Weights of a small GPT-style language model, trained from scratch on English Wikipedia.
Architecture: no position embeddings, biases, tied embeddings, normalized queries and keys.
Training: a variant of Adam for these matrices, 329M tokens, 10053 steps.
MLP neurons of a small language model. Each row is named by its layer, matrix (down: output weights) and neuron, and shows model dimensions 0-95. Each number is 500 + 25 x the weight over its row's rms, rounded and kept within 0 to 999. Numbers have three digits each.
After each neuron's rows, "fires before" lists the tokens most often just after its 100 highest values on Wikipedia text that the model never trained on. A number after a token or word is its count.

L2.down774:484449505485488522488482469427455481541495498523504487479525509542521529479474466491455491528480485513521501447509473491530466518490481541515499473492500486485480522510483519463518489535527499525537537527496519481507512499435498504474525509482493505511547486527479503531489501523540535491
fires before: "\n\n" 40, "h" 7, "-" 5

L4.down637:513489530481490581526522492494510497509484558477508472508549527481512550455557488505531471492483516560487498482496516492489530517480535531523480487497547531488493537495522527523524452464520503517464527501507516507514493506492488515468501479512515514514474543513479501515479474482470492492
fires before: "| " 43, "|" 9, "1" 4, "202" 4, "; " 4

L8.down464:461497488464495463511492517510473492516507497475471486485529522460486493520493520496499538457480494536471500531538505501509471511518532503462527522494543526459476487500506522504518469519494533512453530460469521527466522455475488476502518520463548466478553518458497476504560518534470450493
fires before: "6" 20, "5 " 16, "6 " 14, "7 " 14, "5" 8

L2.down820:532545432491469504496481511515524530511509530481525507517511497529494544494484445523458512479505510485473478484498498518516464508475483484481477516489615533479527498529530533477500512520469520505527464530514477444499477494487469525490508509488514469482499553481473449498559532511501506501
fires before: "\n" 75, "\n\n" 11

L8.down327:500423515476521516461487502502513510506516519450485517500485496485512497548508477458493487510490515533520535504498466442415519469510521524542493474530502478528502522494475470537506520478484509474541504510499523474489498475514524522530534516479479496506498483476483515514551503499482455459
fires before: ", " 19, ". " 15, "tic" 7, "band " 6, "ti" 4, "." 4

L2.down790:481442488507519509502484496522486504497526491535505495504524460496516462481501484526471489501518516478473532490487499498499534481492492498509478516498470488477442505488483520513485497514478484498495542514504473515483500513515487455455508505487426493500527512485521516514565493510526536516
fires before: "| " 64, "|" 4

L2.down755:504486515563469521477484487519508461463525496472497500528552449466480538513510514559491520475491490460500520500439504530479498489491478498481520532505485519460483532459484500488467508464529514508512495515523484486499513489491523530470482492469480521487490494502578490510494510488502467497
fires before: "\n" 36, "\n\n" 20, "son " 4

L4.down774:480722490535491497529502492498495505512506480509522508503509482502524512463506473486479513527453497523507480493498511499494490521514505511526493510516457515464473484489510513530479504501495505504479469513521459441496505527499506479466521495485506504500505500485536475508508503518537500458
fires before: "\n" 49, "\n\n" 25, "| " 8

L4.down241:510435491502492516508495510510504530514498499483512482493474471511533488522503495479506486504515521468509531464489511524439461510542504455474488506490472485539496496479547537441487503495558510493528462496485536493553494467521482512547497502475502511525537509495555538467520539497548498476
fires before: "| " 41, "|" 12

L2.down713:504628498464491490485470500485508520513485482523472487520517548478514440476491457464500476488497494503491511501516459490500523466476504506484465515470493520504506487518506552486510531542463496487520475519544532458547476469518495510549510523487475518510577492485488488534503505500490459523
fires before: "- " 80

L4.down573:492476516474544491471509499522485482520514492522455493508476489498445528527521521486497497493536482478540524525518453499481529507498526490537490539545492490499496508473513511503446515522539505539479513549502494495516503504469538488530492516502490551501448517467498559487487450518488538467
fires before: "States " 16, "States" 15, "ub" 6, "in" 6, "′" 5, "a" 5

L8.down857:519568466508458544491526491511502506474515508461506479502474506496530477491502448485497505508465534528505539486450481487470518505502525473571487523525521496493506483460471506484532492488468500501489503472542496462506515514487521498550537503504504498508497514519557509507500519517513508495
fires before: ", " 57, ". " 8, ": " 4

L4.down433:533498487442536528463536496478495507500538522450491520533525500508522534531534461531481474484501511466512513463506519504496515521470491519546526531502557532490482496495497482504469526541447480490517481537551465511502555517517480518453532482472559540488507541499507504513496520519522518461
fires before: "\n\n" 51, "\n" 37

L8.down184:475470467515516550495520520497518500494516522554496482488482526535508510499478498503489506507482510534487493514534508490448527515501499511525501502540495518493477497500500475505492498557544479518522510497512494511541486515472497507490515438492556499496452527511467489500444519524512518537
fires before: "| " 26, "was " 17, "is " 9, "of " 4

L5.down614:494559492495510540476509495496497488484501466466470502538485504507466469502520558522528535497496535480526534484475465491509464472458484476487502505468504536475486524496521517535495471517526486479521489492526500462489477504542492527482462518466473491520467524489517466517511497461499497502
fires before: "\n" 81, "\n\n" 10

L2.down116:472478521493523481521491512494523505523538468494543514512496485478479504449524504505461519508488535508492473533482496494526482486477529471482524524513553522537451504480499496532492505498500500441543526504513508440513451515536485455504451554503478527508504519530517493517494479525499472496
fires before: "the " 29, "-" 6, "his " 5, "a " 5, "on " 5

L4.down929:518314523532506478497516467524513508496496483486509515497491472506512493482515515501461508537505502496474501517548505531515466539470504491506523490499541499519502482554506488502487474485464550490480522529519527536497479515450491457490503501507518476521487481492497497510510520523495524478
fires before: "\n" 54, "\n\n" 17, "an " 6, "a " 4

L5.down848:508353512519461546504519466539535507511493480511494514508481510529490516497489523517481502525482495506500499488509484467513467476502491515478528504531539499487514510503494525541500487511492507518464496473437565536522481521528479533545497503454491489554483518510479499556510469523487498477
fires before: "\n" 32, "\n\n" 13, "o" 5

L4.down103:563612501496484485497492481469548520540523529485514498493458534506491508547514502487499479483554453538517494479490538527473518511481473464503507505490489514481531484498485473510508508529492470523492452479515474481468492442510510506512520467466556499538486525465494517513543512482508523457
fires before: "\n" 55, ", " 8, ". " 8

L7.down1005:496734502520508513505534517513496542504519510507521500494506490481513493495486498529481527509515495493503483481515494508517503503496489504455506495481497522468522513503479518497499499480490474490519476501500472489491466531490478503466490487530494501504492507505506505534493526511505506483
fires before: "\n" 72, "\n\n" 27

L5.down23:519488499432491491496481532507500487501475503483535536463515482477534481480526475501536507519529513502514509491486494525489476474540493517542525549463519500522484528507519517474534456502522507477480523491451464499535471533529491478479504481490504455503469495477502537520485468490551564498
fires before: "\n" 30, "\n\n" 26, "S" 13, ", " 6

L8.down689:504382462472494487487484504495508525478513498509544438481533479508524522467481501461488529516506472464451519535513493525483517513487454492507556500529471462486458495507493499501506521486493482485493515477523492485502492525503518514446477506525471481484500497504485522498516538491508497505
fires before: "| " 24, ". " 22, "==" 15, "tion" 4

L8.down637:488494523475497481478481444533478489506499521541480541443552468526505507478486464487486479465488481495492536539500538497489514530510540549490492528495502479522508511502532457489538568473512510518526511510470497490521506506497466533501486492507529527523439508473517480474508501455506529517
fires before: ": " 15, ", " 13, ". " 11, "; " 10, "==" 8, "." 7

L7.down615:502593490519510460478513497511489545515463547494478484497509504508487526461479513498489473483493486531536510500478512506494486475510524492534520483517516497495515486496520500494489489467511501515498499500524470497478464530465490481468509504555428477480471515503502482478482497517501485456
fires before: "\n\n" 50, "Preceded " 4, "\n" 4

L4.down99:471533527524483444524485473533499514507530507541527486486506514506478547572468499513445511507466480507536525507487494550551473465521494479502557493550497500479503473533507501480494481455511497503486503489514475474496504521516493536495525485493481482524453508485442487494516474528442497474
fires before: "\n\n" 69, "s " 11

L2.down32:517495480511488490520511527526446452502495490504502524539544455450486511483511540509520519485531476503494486483525472483512507479524468504520495533491494468438521510524499506516509472470514530459541509504524521502510509488471499482475531517486458562478501525548501556510483528503498499463
fires before: "the " 18, "a " 16, "uk" 9, "i " 7

L4.down548:519521471474480477468481527518521512513476473478515473486585517477503521474494481521519514516490517463509490502547477505497495514492471509550512508508507530498493511489515491478512487499513502508488470487510489511535459495463532498476464435522462513548476523525479490488483489523478541506
fires before: "\n\n" 21, "the " 13, "a " 8, "ances " 4, "every " 4

L8.down110:505465485497513458495508513482513493476510487458495484485516530516460481510495470545503479474482495484494536496483486493498510554507493511510489527463526517497510476498461462457477511500451525517494511431500540515502585468522495514502515511467517478506512506516514489445513519451482495523
fires before: "\n" 50

L2.down539:476525513497515503510523489498521484526517474474440429482478491455472531519508479506460514526472486485536487522473532492493534505510516530463505528553482540526498499522452528483512543528482552524506491506503536498503529502505537502469474458503512553528540473480520490460502518537456527473
fires before: "s " 91

L8.down422:480518468512502571484493469465461546490477494472488495510506515514494544486521500473511477497492507505484504436480521494505537500499503522536465504502523496489505526473511515535498493552485505509495534490501496522480510520526532528430483550515443489485491506490476507503505514487480484502
fires before: ". " 41, "–" 19, ") " 5, "• " 4, ": " 4, "nd " 4

L2.down749:508591509473507512478511533517479470556500510533513499467464529492491518500524472503478476441505506497493493525485463536481445501494521493484500527490541448485517470540503522496478525550496544494488511504528503496499500503521484481517491539495485516522529557449490490526552488496479453512
fires before: "- " 89, "| " 9

L2.down802:469526502463532511529465518514474499528523499561526549502561453508510482458486500502476469487528502456496463525541490536473453505509512493496519495473485486494504485543487532490491545508500501518445525516497502492499498508489515493522463493513504532491514535494515525504552481452468450503
fires before: "- " 70

L4.down572:473660507464542483514541491504512440536488507503486492490484525473515471490492468482500506518471497480483507485488499477484502525508527494459498451477505507500496506510517499504555526492543497494511479499483538487523475535508471518492510499446536491537466492507483540500509511502480484529
fires before: ", " 20, "==" 18, ". " 15, ": " 13, "\n" 10

L7.down819:480688503489477514479502498471536489526495456508508504517524529499479493486505484556516515495462500451457488517489473526497517506483498522539494515483495501496461461486513518510530509526532493483523516489548515497492509502495515499503486540529509520504485509486529509499502510485454503481
fires before: "- " 48, "the " 9, "a " 5, "Ro" 4

L8.down290:491630498503479546479513517472520470539534485461493499494509511489469515504515514509482517513530507478524539488486489517476449535524498479505500504484477529475486494507477488514564521501472500477521519494486498467490467526492527477531478506468490513462480507500518499482480499470514429471
fires before: "the " 29, "; " 7, "it " 5, "a " 5, "they " 4

L2.down170:496495513472466513518506477465479480554493494505507543477453478531481488507495495505531475521502495555475493524507504532510503515489486462522495468508517564508441543525475486485522529484501525482456470552532522484545484499476461544497524494485438511481492506508540512486540499493464496471
fires before: "\n\n" 34, "the " 12, "′" 9, "t " 4

L8.down521:503589505486523473551533496494483490459503539476488462495486511419489510492523490493512477476532520499436484521452482489515528539466499520466503519508515514512504513475520536505493514507501506503496461540546496488513503504531518507500516494520493498524503451539476527494554476474513464487
fires before: "the " 18, "in " 16, "on " 6, "to " 4, "at " 4, "that " 4

L5.down21:463497511504439521488520503502500512515510530496494484530535501536469478523530494543514476522491535511500486497512483505553443520509537477511507518510520483529510501467492520510520450528506486536500492523521486488541493497513472555502489490514487527511528521476488521514537515481518460513
fires before: "| " 39, "; " 11, "51" 4

L2.down917:499661529521496499493481482497490509541457501512503503519502529500477503500504498502490486475509484503521499507504489544477495507511476490503502526481532474498465480519501533460509520522494488504493500507542454492514539506529502484507542494456424525493556542487485500464496501499492477499
fires before: "==" 21, "== " 10, "- " 9, "In " 6, "| " 6, "He " 5

L4.down967:498570461507528466527496502502516464518509507501520475523479507469498534452541495497529516512497481503518504484462501492458473465499523503446462471483477508537521565528494549508508526502482505466513507537480498541525524511487504489511481475474509483510496481480484541549521507511499483530
fires before: "\n" 17, ", " 13, ". " 13, ": " 11, "." 5

L4.down478:541615532504496471503499486484510492511498495519559521485487477503507517507495509513496529529459512555517489503503491525523544510501484466505507523454530524479500507484502464472508490521528469494499509516502545552548509508498469539484517501463521511505489524495469470505503478530476488492
fires before: "\n\n" 38, "\n" 19, "the " 8, "(" 5

L4.down964:492511532531494486536481512457565498508505484465462500509524532493528542515498471471505525499489481530541499480500550510523505493512496496488498507468497481524465519516448496493508505502448488527493485497470501504455526543486468514496519486506535493523511511448513544520486520524505528506
fires before: "\n" 55, ". " 9, ", " 6, "ized " 5, "." 5

L4.down377:522453506510470486489519473473462471517518517532501504548511485528489476491492521498529488510510516529486542476455484461463445516512473492498514515475501465476492470547487465468511473493548500523503467506491463520503510481501455522486505489490516509504507515537507460481510467495490482492
fires before: "\n\n" 46, "ve" 8, "ber" 5, "ved " 4, "ves " 4, "min" 4

L2.down440:486500523525483509494496516493517496540465461516465546498478484476510500498475477431532505499447516487486498481504485467479488463512464482489511531445478481501479475507515462511491513487505514504515523496535451473528471494479506464509495491501494479518525525482458480533491468509534519498
fires before: "0" 17, "0 " 10, "2 " 10, "5" 10, "2" 9